Part of a small language model's weights: 18 layers.
MLP neurons of a small language model. Each row is named by its layer, matrix (up: input weights) and neuron, and shows model dimensions 16-143. Each number is 500 + 25 x the weight over its row's rms, rounded and kept within 0 to 999. Numbers have three digits each.
Before each neuron's rows, "fires after" lists the tokens most often just before its 100 highest values on Wikipedia text that the model never trained on.

fires after: "v", "p", "t", "ed", " comp", " be"
L8.up170:523438508523517538502544515488468436472489499516476519481523472478521496472483499504480511515462493508522467507475487532501471509463505491522497530538448489508507505504527508474487468490500483516518542476450504518510508473491500487496520466531515486502507485514527472471487542475467538509486513480542486513519465481476471518531519541532493507479506491495451483516501509562486512489514

fires after: " s", " S", "im", "qu", "w"
L10.up194:486523495490541498492501491486503493496540518546527573475487517473521527503466497474458479481511505515512505509491499518503535474501528502476506543490503490483488485424522489472493524518521500521499461488500495540521527529494506479463512477522527505475468503470476470477540565546475493526507518475429520538491478485483501506536492438505483495476515495544503465480481495429516514496490

fires after: "d", "i", "e", "im", "id", "ed"
L10.up43:492519497486487535492469481478451534491469497526506499523544477498473518476476515489470475480506504482488479510516479495455511470499475528505513465491536517506471505540506481478495543531486482484546525521517505510498509454489477480499448480502448491513540474477533573490493524483470553496461525509495457536532516537526499482473494500538509560509473475455539503521535482491480455511504

fires after: " Com", " re", " (", " \"", "-", "$"
L8.up238:463505459477451518530475517488487487561503510458494527467449505552524461500527554488490519456517528456499492478468496455479513551484490492485519533492479526469465483486522538528474525525485493531485516526509488490542536476485547487472456483434500527505481471484515492504486500496475507472520474500488458472492535486488509504509533499509492541481477472506520508528500499497511523511518

fires after: "ar", "ur", "ou", "ir", "un", "ist"
L10.up146:490537540497512509482557480461528522550503510493501509468481508501489473529496474488463514451494506480510504509501509529485517522524488502502492494472502488465520523467498515507553494563502543509470508495551476484492489466504503507512455481489458524525458507496508522512500485510517502508530430478503520509494486458510487495473480499502500510509486482507471517476466469516473527507531

fires after: " h", " s", " H", " S", " T", " t"
L8.up607:470508482467495523497476513488528519530469514477478496489499557494499504510468470524479472490518494505524509500505479474491493538445533568498491509480509514487503525472503452490501539465499499477476504489513519531516453510520535553551538469525522487495535498475483546531452493514456515506503502527457476457497467497517520501511482478490504484490490464460513526479528496480528486487451

fires after: "o", "a", " a", "ro"
L10.up600:512487518514487502515531462505537527485491500506502482524514549482527449475497530496500483515480556527547514538479515472476492479494446491510498504521529505462445450493488465489517506497504496492538526515551453533470468521512524459500478543498493511448476452486487489529496477507493524512481471519513476513546540487492533449528499471466480549502439506487487490515499463522523501529516

fires after: " O", " L", "up", "L", "a", "ri"
L13.up46:482495560548501468518469480512478546457488513560462528492482511478510520498476442465515506444509514449509456509506521474490515461503483500471483489532485465521523460550514490491486451459515500514503491505498518510536471528550463525503497500472519513492504519492487471506502550505511494504483479480522516466476538496498468495492470479549483472483465544526475450504539478506569505495490

fires after: "20", "19", "7"
L8.up343:535485528485544520519533541505500472474471534543519512487465483481531488486498486501489496495497494469481478497521513532503528521473505576484469481509464483485488477499511537502488517507504513512508544507495522477492446473453481508478523549477496512468505474478495492480523523511473526498494505534504503473478517491556492490504478487490489498521537533483517476485506516508520516514514

fires after: " the", " a", "d", " m", "v", " in"
L8.up275:495493504516547498508513512486533480464501495423506510474458549476471494526476500467521513465483492478531502504449475553466485480519518501480511536503523507496532512494514530468513490479545510517489547502494490467479511510499513486497488483480515551493510533527533427487484491490501532464489527483557501474505485479512466454453518452527515509500459461494537469523538508538482494508509

fires after: " the", " An", "n", " The", " A", "g"
L8.up376:493513511487580523490511494492504503491503489538484489461502534487458495468509508516475477465505478495484494515494443495465490507451469514494503497480464501461498474525506538445491519484503503509520537513535519517446526497454530496508505473481515539558512520480491503442465561434493533500508536479510513485484470472511515518510486532520468460503515484461491542484495486547483486478520

fires after: " comp", "p", "ip", "om", "ac", "m"
L6.up634:502499530530506512501506437479484480508446469455531508505486457489526557487463542480505505480414488519508473530511490544504530526490484524500483558504495493513470490534543520464537484473519480515480493507476452506485495493507458476494520487488469471496492549474509480509473521455463537518503528487524480468501510502483495505488532495476471518520533522494506500547534526504493479498495

fires after: " in", " ad", " pr", " s", "In", " In"
L10.up454:484482497453504516492502522488471426482481498501501498484477527501534542467492423482478495530505483495498520493483506496474509491502482496500478545550529496519478486507507520511546507516530535535480502548476471461475493503462492475514508490513493494532482445491520519521481506502461591533481517497508496516520453511485478545522480478501467535437486502501505536514536523477502540496496

fires after: " A", " e", "a", "o", " a", "u"
L4.up400:515505455506539498501472476497513521511484510477538499528483487493497492465474502505491556489498509474516493526474485527505506483466562465523539509472515468482523486450483468524503504470504460499516493532540478505545518513490502492522520503500499515564490550502528483502501495506504477502479508543490490424529476506461506504455504487494509500521552482498468505492527496460516545481481

fires after: " T", "o", " N", " t", " V"
L7.up194:528497469519492515522487476478476528507506535460531505493496510524475523470504450513491512516531492487477525518519457457498462478531517516492511484516532546468492500508514456503508456466534511510463492531490495493505497459520505558474490533472513471495501561489511518517547498460531563507494501500509506505538485497544502501508492492538494489443472491516497497513540506516538491515458

fires after: " a", " o", " A", "A", " the"
L3.up633:514514497502494487504451536490556497533501504480515516495467500540489505477530497515539487514539488489507445499475491518500526483504526464552464486509527517464503471499501536539493499482489535537484502522518521485476526454510496519510499455478457524518473547530508484516494504508547486510492517514498509483522489471445519509436502528461527503501497497562482500478466504523489527526508

fires after: " t", " se", "t", "v", "gr"
L6.up237:525467487501517497503502467479517481488483514470508499516535501527520504512502554539505462468483519511489471477532504461508497447506538491523535507513474452490494499498548454479516511516459508488499494489464513481544546486505496549491499509490557516528482519525518501495502524494508511460511472506552523513518521476542463523512508532477499552510511501477474486479489491499505561461523

fires after: " re", "our", " I", " con", "r", " o"
L7.up277:533485506481464504443505459502479515505479542450516488501522508533506527468435489499475541492489458488506498507511470509533480513504501510479519510513484523464522516532498505508510486494499488490491548504490502493496467487538517484459506533498466518457484497513531530450506500507483491497475518475488501498483481499485462499465467514530529537427487522493451526492498492518509477526512

fires after: " m", " Dec", " c", " on", "In"
L4.up721:512469498554491528515508473463541503466512573495500519456520536494493504500480495469520511504465494508474503479542515535519468479474487497484518505496527494528541466472477533509474540452475509495511515460475498502513490495537514523445513528500526511467535479503474464533502512506522506502520539495529502479534536447491527482499496513515486498486482451508446484526487533493567495506513

fires after: "O", " O", " F", "ollow", "A"
L8.up131:545555537488526444507459487506563491449473487511529497494510536526512486509498514496513518523532502499529482504502512533521503495519475488484522489472524474492458483506506486476475517471487430507452458494480490467517525527521519520517483504503491467516489501491493460486528535520484489476566507512495523552479460490502464455500492503461546462490491527489484480500518497478488527493512

fires after: " the", " p", "iv", " al", " un"
L7.up107:471516499519517503486473498479480471518556526521502468466537528475519495522490464504491493510502511479478506509487468515468518485529501461507476482558557491510473481539520477496517526457501495459444529512469585476494531528479502470531503472457512499511503532479469558484489489491487560478520558472482497510477438480511500528492528519492484494494554481514498476481509493507510489502494

fires after: " ", "$", "em", "3"
L10.up219:515474478500518490506473480517491495506518477506488490517522506502486491541488511505460489498501531452525492507493559494465534548513480518469469520511486491447508549501491470443510532504464471464486480509515457511484504508489497498486508507482514546507487536537510498510518497482473521446454518534537528532503473478474502512484500549520488504539487480495573505506503497496513489508487

fires after: "en", " de", " his", " her", "el", "au"
L13.up149:531459498485505527491516566517466490512499468505536512494483508507493491535499443496473510499479450480458499497506476519493503549465482505516575502478508528479520466463505479485474527462474526487452557518499517497487494515497504479517527485493531510482522447529502496485521486478490539513512516549539488559485480499493526498492475511519484503465495531508481509520501475557508467535512

fires after: "6", "7", "3", "4", "9", "8"
L7.up634:501522518481550527478500519478494481466507524531469488510465513498542485502487545490485496492475469523508492544504504533498481497494505500503449511509510472507526495529526535489474484503520512508508484511500534464469480503529488538490501499509509494469507458494515511515463494500435490540503498490439498430486507454549518485468521508506513495490510519498527541482455506504492506510530

fires after: "In", " In", "n", " in", "ru", " Dec"
L8.up751:514480494503488497475453496529554480518506530497506521500499472470478487473518485514457506540490501468473489564515527542514512495439486561454477505495478492507535470515495482490448515506463510510529495494481493475486488516508499565461465513510501494493510438501532489470502472513487528455498544485514474519530553519487440511498504508501468517541480494519447474485510515495532492495512

fires after: " s", " S", " d", " B", "ing"
L7.up662:503468467469499485490505510492501550521504488500499458491523499496479493514450459516493501507513519425494506476475500526434465493494505493525497543509454547541459548541522510514491498491546550507464503513496464498507454505491469450501482498522528452520500512487549499507466523484518492459463527451504522538523519523491452506511449482507510497476495519518556489505501492458471506493474

fires after: " e", " U", " h", " cons", " Th", "h"
L6.up434:486509486515471489498452511477562487542521557527516525468462487488503506521533541511476457501498484484472505457491516467488476497447454505517502489541522479455541540506536485501518468510509498523531479471473458515502522538486478488492504514465502535535492508481499548476459561512533490482521531550505523459530485530481503482490472510519522506442511507537514506492501501501556486502489

fires after: "c", "il", "ur", "ar", " the", "ist"
L13.up142:464507502480516523501489489468483505517456475492543510513503499536473487476512553494498498466509489477484517513542500519487536488497437513521467522508490529505506502498506494504537524468483537494519520505530515475463512495451478500490505462509479562545503511520504495555504485476475525505491473525518566531503531482512498559477537498488494537455474529469512485479480482523432495533531

fires after: " In", " in", "In", "al", "ical"
L7.up561:490487498487518482484485545523494464453472523480544539486530473529496487469538495485506519517484509530527508510490471490505503493488463535452491493508516510488514482515465495506468496499445524513485494521523494506464564497431502515502530483500481489539468441518483510532455519548504505482487529483541490502464534497493490513474500551483486517477476497510475514470497499512516452497518

fires after: " (", " ", "s"
L6.up362:501530495524467499483524513479519467506520545506540523501455509479414523525509505483502502462479502484522492534496509493493492506482496562467508521498538520480470469487482460471471484488483481504461496468518481549508501488488496490542524512535559521488528491505542506544530490508462514511538493498501507550486468475470503505448523471465497549510480476494540501503470512477473503528514

fires after: " A", "ra", " E", " I", " the"
L7.up273:502536539471492493508478490553540482490495492504508489481543553509498500533523509483485472502454516519496490499459466510446468501539522459513490511491517515495524446497513473533498494469490530537492512480491505457492498509515521498519522471526516511504489490496480518524498550515477536511492524486503487527441531470492461462506519535511512514496533432458519477538489477498509466528519

fires after: " E", "s", "y", " O", "le", "re"
L7.up504:568480532511513465537502495502511432476485528525483512503470499505484501527503550520506470505505495521501490512504502469509477502476538501448532550505495519488530497493517487442547526461527507486494546547480505466467508494473475500494498489528524492469486490473508479529478519498475477514498493499545513535495493474429514515515484498481470481521524513523514421510521487462524556515529

fires after: " C", " T", " O", " t", "ok", "re"
L7.up318:528497495505499481514515469476573485507497478534463470485530550513480499524512474539520492521514517478501447512512472491497471467548542493466470499469527502419501515521505492497473514504472499517486534504498528454518465477495469513457537529513500472459512512489496527519506494476487547550458512503491512537499507515484457512515499489479494516508479518481539447509516521499520522501463

fires after: ".", " Th", " wh", "^", "S", " ret"
L6.up740:511521474486529463481549514461549525482540530523496469507497520553474468517540505476495502505459469517487514517522490504507464516478494455552467496487504484519464513502504507466467466496494510506515493437464499486482457519489523507486478476516541574494482525522499509538465528479476501460548471500493491542504511521514484473495471534507543478466582485475472516530508500522500529508510

fires after: "in", "i", "ed", "ong", "ot"
L10.up166:509572503454486490469523491487518475543506466566505476515538470509482508505483491508507470517489503496485468501476525501516482498525506502563514459405498499523490472499484473496477521514473469506518483508536500508517514455491484492474480507481475491471508501517486453502502531497506505496449505511526503522556486516512534479498504485480544564446514516482555486467522525483479508504461

fires after: " H", "r", " A", "ar", "d", " I"
L6.up474:498519519481531535481431534481509519486488496432491497507506511505495462492481537491494508510487486502519500496485450537476530487498504484448580467511486497487480503499478522514477487519479518499532496463521486555445467516466501434526515490495518533490480507504516496481473476504475495542521498518478483547505485559527522472509497502494502509483514483483495490457502542471493493535506

fires after: " the", " The", "st", " a", " its", " for"
L8.up342:496506482469562506473469482457452520507465496505508477485471545501513507506478490493504521490519508451533502505467500462513519506498516470523505499506465476494511512459536527448492521519500527510532549491519489483481493495470500498494509498492485544565495505474470480462524502498477537505501520481505522450526490481464513467462510506526498467509484517498512511515514481506505480504554

fires after: "ep", " st", " ch", " Sp", " M", " H"
L3.up29:452514514474504473474502493495504459541465510505502489475548480486505463448452556471528527526534498478527528525491491464501541499507535455481483503507500441493488481531521491463480472505508456498464484503526497505442520462495482517470487499493506508493465504491502484493552514494529481489474498526519497515497491508554490457462530513534502506516507567519520513480492514508515488504502

fires after: " ", "|", " I", "e", " s", " the"
L12.up137:491513470494525509480490499483489501496464500459478473456551523505553482520508534530483453530542525506532523502522487494459455495492528492509528493490517510485525506546528512504497476522502531533505517481479496489509501512516532470470460508522472472575466504531520510414446522448484527504517504558502524503503494503486478478472501506492475494527500517494527521492515514508490466490510

fires after: "ep", " M", " Sp", " st", " ch", "P"
L3.up515:498486507515474445502534510494513462539506476508482506485519485504452477433451549480520520525501464472549499526552481477471539512505515472486521525487474479501483510540498483519471482472481447531484512527521541460455539472509497483460459508483518431490482533506489504508526532507547495492484477493498501564489509484495503485454475466481535499498516519492472497492503528488527520482524

fires after: " S", " M", " A", "am", " E", " G"
L6.up278:546498520484458548505484502564516506473480505527528496493553485508534480500468514498520512494446516522488497482525460492459484473541509464502493529507523485526474486473479507501481505468483511497497457525519507512457497474470479513478508463493504525496493503484541539539474495482490524507492533514454494538518505494524455503496511471558520564494476469497531487535516545528504504491515

fires after: " in", " N", "ort", " s", " S"
L8.up111:465491498527487477473528494510529525475527518510508479542502508544471495488482467507478551527495500524534516485463488500436486499537490493506505519514492488545475521518485511514513492505522515479483467513465407501485512496504474464491514493534453499466506499456492526508538502516475533497483504479533504486503506496502499472533432474488518530485498485546453510489504533523514492470469

fires after: " C", " T", " c", "st", "e"
L6.up114:475504488473513537537468488490523503543451476528524465477477551527503508510573512521538479579524482506512500509511494500503542537501471467513506515451475494492496479526526503518507464472540481544488558483519495496527458498498477492492473511494494498472489533496491501503484484515506471477463517497485500474497445514514504500509481501480523516531509555525500498503516532449504491492465

fires after: " ", " l", " f"
L13.up189:501505499532527458505464503495459500507515488499533499493483522511489482511519501472515533514480510538537492484481478496489488513483482467487541530528525488479535533524499481497519506454506537498478478497501522543519475493501476538494467484453501513501500447523541503493483500469502484525504484494527509541521499499500514509476466471472461514471443521515512498549487500467465480507501

fires after: " an", "y", " An", "hy", "ear"
L10.up463:518486565467510502502515517493534525492518493563479481489523509462518486464471469455537518559470515556532526534539525494483455485504490454530512497476492474478514541494498461528518489538470512506496516468542517463495488461483490471528490513531502471517513471506481525519494516518512512522475504523510509523496507467504505493499504504479506490455460495490481532486512512492532490524526

fires after: " ", "pp", "p", " app", " f", "em"
L10.up721:480474522499523520502510488488499503517499530528496471496512520490601537458459512506481503486528489481495541512490478487498504543496499556429489506509503465457498538498506461447477522520455494480489473486474487481519498463453506525486486479513511537480519513519463513506481529494547500461520491546545536513482488500545515469475428524521511561513511500493480478520477493469485483497463

fires after: "20", "19", "3", "7", "6", "4"
L6.up571:518497543446532547482510518501502489454491525485505500499501502498481497463535492434509490460555517477536466484523475471495535498502494610506498477509490533477496495495508550522458520494516555475498505479499494488470475515503471501514485501531473496498522507541461495553487485498488515530477482510476492482518481494465480489494505471523515537484483492547520480486457496529497515550501

fires after: "ue", "l", " L", " ", "a", " l"
L13.up161:519494502491513492502493519513448511529488472495516452549491532530504501508526519519476529477534506447486484492484527500457484495513464504494547494506526551479538503555507459523470497467490524500487491492503514516476499494506515489499544511483470531521521478451505523509473507482553482509490506511492488489528505496523485430482477517488511492463472536519489492470507504514472467524432

fires after: " (", "===\n", "\n\n", "==\n", "\n", " loc"
L6.up201:539483486536460513491415511529547493539533490519527515493500524508508495499535534522514542502502532496563460516514502495460476485466496529513541489539490511507488470515500520478487474466518473499458499521529485486566520542503498496520519512505549498493511506497492501484492514487486503526550519516498490543534515525512516487481514445458461505498523497523484503486494537523508482512493

fires after: " ", " T", " (", " sh"
L6.up158:539496512531445491480475519463426515536505512489522469482499508526485496477502541497523518493480505521521498503495548492495478521459445508450511544553496542507499468491473511460512543473523518488474508476493494515543499471505498502538473446510498543537529492487547489470478445485467522515478508495485479571523473485490570504489473452498511502486487476503502513520483488487503501510469

fires after: " (", " ", " \""
L7.up725:505540490475442511504497527489502452553506484469503515501496549509514466526474542452495520480526482443495523489509498503496482524474436487528557535510538489462480459524497439529517510492507537471471508509482514533506492509477506527508472512474490521502510440499568524503496516455487513468470536462462518523521492527510523476507456490482500538487454506503509475526509482476502486497490

fires after: " ", " the", "==", "al", " |", " D"
L14.up677:467489472485549525493487498474489492481480495472516483482478530521516480474450488501539480486575533510515544516529476513485519532476491490537555529479535530490519500513500484495479513493499558477492519502496494497541523532529534489515489484483467488521507495552522499544459508460512530475487471520487515477450508495438526515495508477480507477513471476499492517493469501516495504542538

fires after: " A", " C", " B", " H", " K", " T"
L8.up154:507502506520491493453493513488538442523518532515493513497501527465501494507505492529486480523477436551504465487489529483516500480518518483491533466483481503506472519506503472494499521497499533492527542491529454522500444526495546518504483491501551529546480495477463528516458504501483526517490501507484498515538506506491511471496512494512504460494519477470502504455484483508516463487469

fires after: " a", " his", " the", " F", " its", "'s"
L15.up679:511525520464511483487503481512526521486511499474487479503493521509550485434499491485470530489519520515476514472488498453500535517489463444527511451525485508526530519470517505484499497514512487514510498452513498512495488540499496512493477465479506524569505540487533490482515484482496525443461552506502499528515534517495541493466477494529524502533447504510470474517506442509527504506514

fires after: "A", " A", " wh", " B", " j", " re"
L7.up269:527494534478476444473523486517513476522484516516520520486500496502523489490500498498492512523480487519507496503501494477505469494471513491493467481501490467475569528488478533530501491515488536499512536527530478529489483517517512511531514485465516525522515516503535536531484484518488492505503507494518478451508518449495523454485509461538468471570448480494490497501488488494524467502509

fires after: " T", " C", " S", "O"
L7.up305:486481502489509498495484450534474491533488469508498492459472481519529488539503499514527501465503484525491462504517481519510485480569474545470470493496505495515527492534499491474476472488511481531490527452507545479519455565492493522473521534478494502469519497504520507515492477475501512486506476536466504509490481500513461465527496485506507518480467490481518454511483499532496510478552

fires after: "i", "u", ".", " l", ","
L12.up588:470483529516517509466563484507513520497555485467497516474516539501542520489518498511519487523478531509450467525480477489486544509478501512485481480486486474523498485496474476513486509495482517509486487503510483505526491568489463496469488536527522518480514498474493503523476553510548520496477530454492485544494497477494487494532488407474445545545515525506528527494462474475459536552484

fires after: " M", " K", "M", " m", " P"
L8.up757:511514527535501471462480503459558537504560495530470523572526482514485494497457481480518483485523502517477491499509468504512494515510460530483488496532462428495488478467496517499506554513527505511490453497535476526525482490473479496549493514471543476484518550501447488552473527494493509530462520496497523485474541513510489466459508486506508451500511482477474525505493511508499499488509

fires after: " O", "O", " o", "p"
L8.up673:471543523515537463492479520459509472473515492492506501483556538495537472506515475531490505518498536475480521517546519492499481521483518474470511527502489458515510508532549493456497482496490489473508505487442522491487516510486500496485481536552543492537485490508468528476494517495509495522505501527496459495457479506501468531511456513439522475449419540479478461489481478478539523507454

fires after: " in", " ", "In", " |", "|", "ru"
L15.up336:511493517488494531502473534483475491490451469502480488509476516511505534466510511501498480506505497500488470509547574511529498506485510563456503519534489494487477489524510479485530487476501519466517519451546513517448516482461465523455518504481526470504510466508487508485520480506487530508484477476492502471542526491515439510495462519530479567469453479495474524476508503534504451485510

fires after: "19", "9", "20", "7"
L7.up419:513547521452540473531483516512527435508484513493506495514472499474527512449511501468452515487529493486506476538526507524510498474462502460505461497518487519493520459495539475445490516514546507527486540475513494497521491443502506493518511483467465500473508501460520525527492494477497555503494520489511542490480516474514498536496455538505492476497568498523496533508508499508506530516509

fires after: " to", " ret", " t", "t", " pl"
L8.up428:488550522501453523500479474491519499486498479477519495479552501554461479514456544524506505535491504487508490511527506475540531495469535502498517484490454497471495442517487511467502530493524499501494514458470503493505527520509495514492499483555507488508448481485516515440490495483478499520496508518516472530504549503512474493465471552492479518468510500444486506480458473469513517512471

fires after: " O", "h", " h", " o", " b", " T"
L6.up289:514504501527515549504479521510519528454508509503497522463514453517532483495530530489489506463503492459463516459519475488501479472526541473496493500500521466470534529505532506469534530512521517502509529498503500476506498526479482510515540500519539483546506477498521472469522528491533467468495514551473543500531514498521510493485459518474524511476497491544483467479498511501488529518455

fires after: ",", " f", " a", "d", " A"
L3.up731:532465466481519497466485544494490489487506514510509521480493481482493507499486477487511512484465515503465484452467478521494491493529564460505499473481451499495512512482515555520495504514469555533537517490519458511481471504440506481464509486526525525543508512518546510512487491502492513528525530515504476474471516515494452489469497466531560504512458470508534476484503533533537487510476

fires after: " f", " J", " F", " M", " ", " j"
L10.up68:493448484539534521479531520506475496532494496531503544512512553458519550530466506474496521514527519542514515504510487467463471501499505467498460504489497482511473506523479466484473529468462540497474474506481524498504520484519457528478545419514496544523513518517510491470512537514503455473485519509503535515453517461520484487482470481542504531522515463494485509541493522468478477521499

fires after: "est", " B", "ss", " ", "-", "em"
L8.up463:501490502516509483512511503505416462510492528555493519527516469545503500468476482485479516473509487466492498526494512491541495560465510549479517532480511491462498491517516469484505496484504497457528520483521491513483481483498467510499480528458501555486497492513495527480491530498481516521452495489504504490500493482494565461497482474544540525513474477512505498516523519537499456514517

fires after: " P", " E", "E", " m", " a", "P"
L14.up380:491497540503521497521458544527493490450534473509470520488525495506527478500509484514525480498466487484494446474512469487527478508516486514449518519475471442462526525484504513457489535535531506542502487462546509518532478527509521469525550516450528522526504494529498467495477533545524516497505467541506506512499491507531532477507519492494521532494476481511493506514532474442530524523517

fires after: " E", " the", " G", " his", " al", " at"
L13.up426:484495473469472553462490503492477467469562486489559536425515526480496475531459489484514491477549526458499507496529487525459498485511492467479527517485546513539500493473476498530495470486492525521477496534516516510492482520507540490471514474498467518509462505494502534526532467481501496497469533544533488528510508493516505505523554489507535515502556484518511468516498501474516449508458

fires after: " th", " S", " s", " h", " bec", " F"
L4.up693:510513508516497520508475482506483498548457530544533502501487511509534491486507486483466510463484549460530503494539498444554537503521450489489512495492497485519507478487532453480508454513487488538468497486489496501517465528437498489497502504528513483496513506445471510438473569496456484502517541450482500520503500488464480505482533489517485478511495522494547499502489505514545533486515

fires after: " m", " s", " M", "ic", "ac", "iss"
L8.up437:496512474487507535485495481472523533491490496527505555492496517497464490518460451463520498531505494494432506497550466509510514484463512497545502495528496451521501475471468551494483534477515515485515538511552520536547494513449475533488513539488480482491477481555483467520467523504515517483528482453476528512556530494474478493501554484541504482515520487513524481474486497520469527502484

fires after: ",", ".", "N", "S", "0"
L6.up346:527512487507531464473501507444518469468518495559491511517505488525484485512502487478535490492480496526478446530494500565479485492470496559457460443497498477498511534468513511501457515507493488477516509488511457508482492541504527523468468509515532489482506513493456482525476489589509487489488494461502481490476491505504464464485476544468467473480537519465490523494509457545508523506493

fires after: ".", ",", " where", "3", ")."
L10.up449:547482484501497531484510520494537461509527510481488533549505512504475495475524527489510478533515541508506512518496474485483547491489477496492472480484497467481526516487452442488490539512491426511520477524464505504502512525500498496446517513501483503488529489502522501508473550466501499496551509507508469488496551479493440532472520486474468486489519518494486514514522493477491488509441

fires after: " W", "19", "w", "9", "20"
L7.up749:519499516459491536510542535488481469457503513568512506503473495461498517500479484508535493497497497501478498478513510473464521486509498544480514492520503485488473468486543512494487516527530506550520519521506534467505448468468470530477516517490457485514472481513458498448496546475475520487512493515475479487513448512548490496475509497540477472518516495487525471503546532481512527499531

fires after: "==", " |", "===", "ec"
L12.up29:501492518475536506448484488480504503476507463503478463500459492480523463481446480490511479523545547532525549533521531514482470500501507526458499531513531504507513568506473470511475464508489527474500489520534526525500493510480494496534493523498524490509538544507534461500469498473534515529505493448477452489514479481513476529533493512505521510508477473533515536501500503534488489508485

fires after: " w", " t", " c", " m", " T"
L6.up145:519489503496492502519467553499560486528554449558521531522518476537443519520561481480499499514489499514496482530506453478498501525522556495458476489490468509465470534511481477524502458468544466498478522515531521515510503519517481476486491486513477489532495507492558512527487497541495444490502502470514496479555469556477473483497488491491481497490511487498535489482508520510516528493472

fires after: " (", " \"", "/", "-"
L6.up74:509502464547460507507464531500530455550533443518488526469499517487500485535495523485494496493506453421497518466526456473533521508513483522507486487497476508504485485542511494479522468511467458515513530472520464463567473502492492543493488484495487503534553492476507516531470507510496522502488528455458491517511502542494496522526491537504485509529502490482532468480535452515522476485495

fires after: "y", "a", "ri", "ra", "u", "o"
L13.up309:501553544451473515477504510498503488500530511506529547484530490444477496454467480497463480492499514521510511523450475515494500488483519471491465540490494483489495487504518470462493497484547513472493491491505501482485460516497524489485481562505478474505497511547473511510565512508507546521492493477505511496538526505506464455544498525480505525498465524513507493498492456518531490530503

fires after: " an", " a", " the", "ar", "t", "ear"
L12.up411:519485548508543525500562465467507463479500474469499463503501538470499511504515485474470505550480484499505466528518515535496472491496486481548504507503510534518549481469498481494453531507534500510490538515508551524502525507488529467530501501464487465523511433492485489488503537468508524501472524518544497510455514474491487511484499460479534539458491516481477487486485488497518539494502

fires after: " l", "gr", " col", " L", "al", " Col"
L15.up558:501476510538511515518514518484523477531521576488532491531501443487482538510502450465536509500511483550495482516493473526470469479469480520473499480553505514459496508510465498512480544482465513485483449486481558538500542495494514533491507534484495534517481498480531495456490446498445514460538471492487481524487513475451493507533505445502507539454473503511489496475476511459482505520475

fires after: " R", " l", " e", " E", " B", " Th"
L6.up672:509472495524479482460466574503519489503496462481510500488469482530509496513506540503514507499491498456523520501521508466503478512496523485515466504554528485496557475535528508510498503488491519504516478469460506531459525512492542480507517516496528503533557511473544555448498542494484483480480486490466489505502491490531499478492460479511498471454513463509518474523461514472497525511485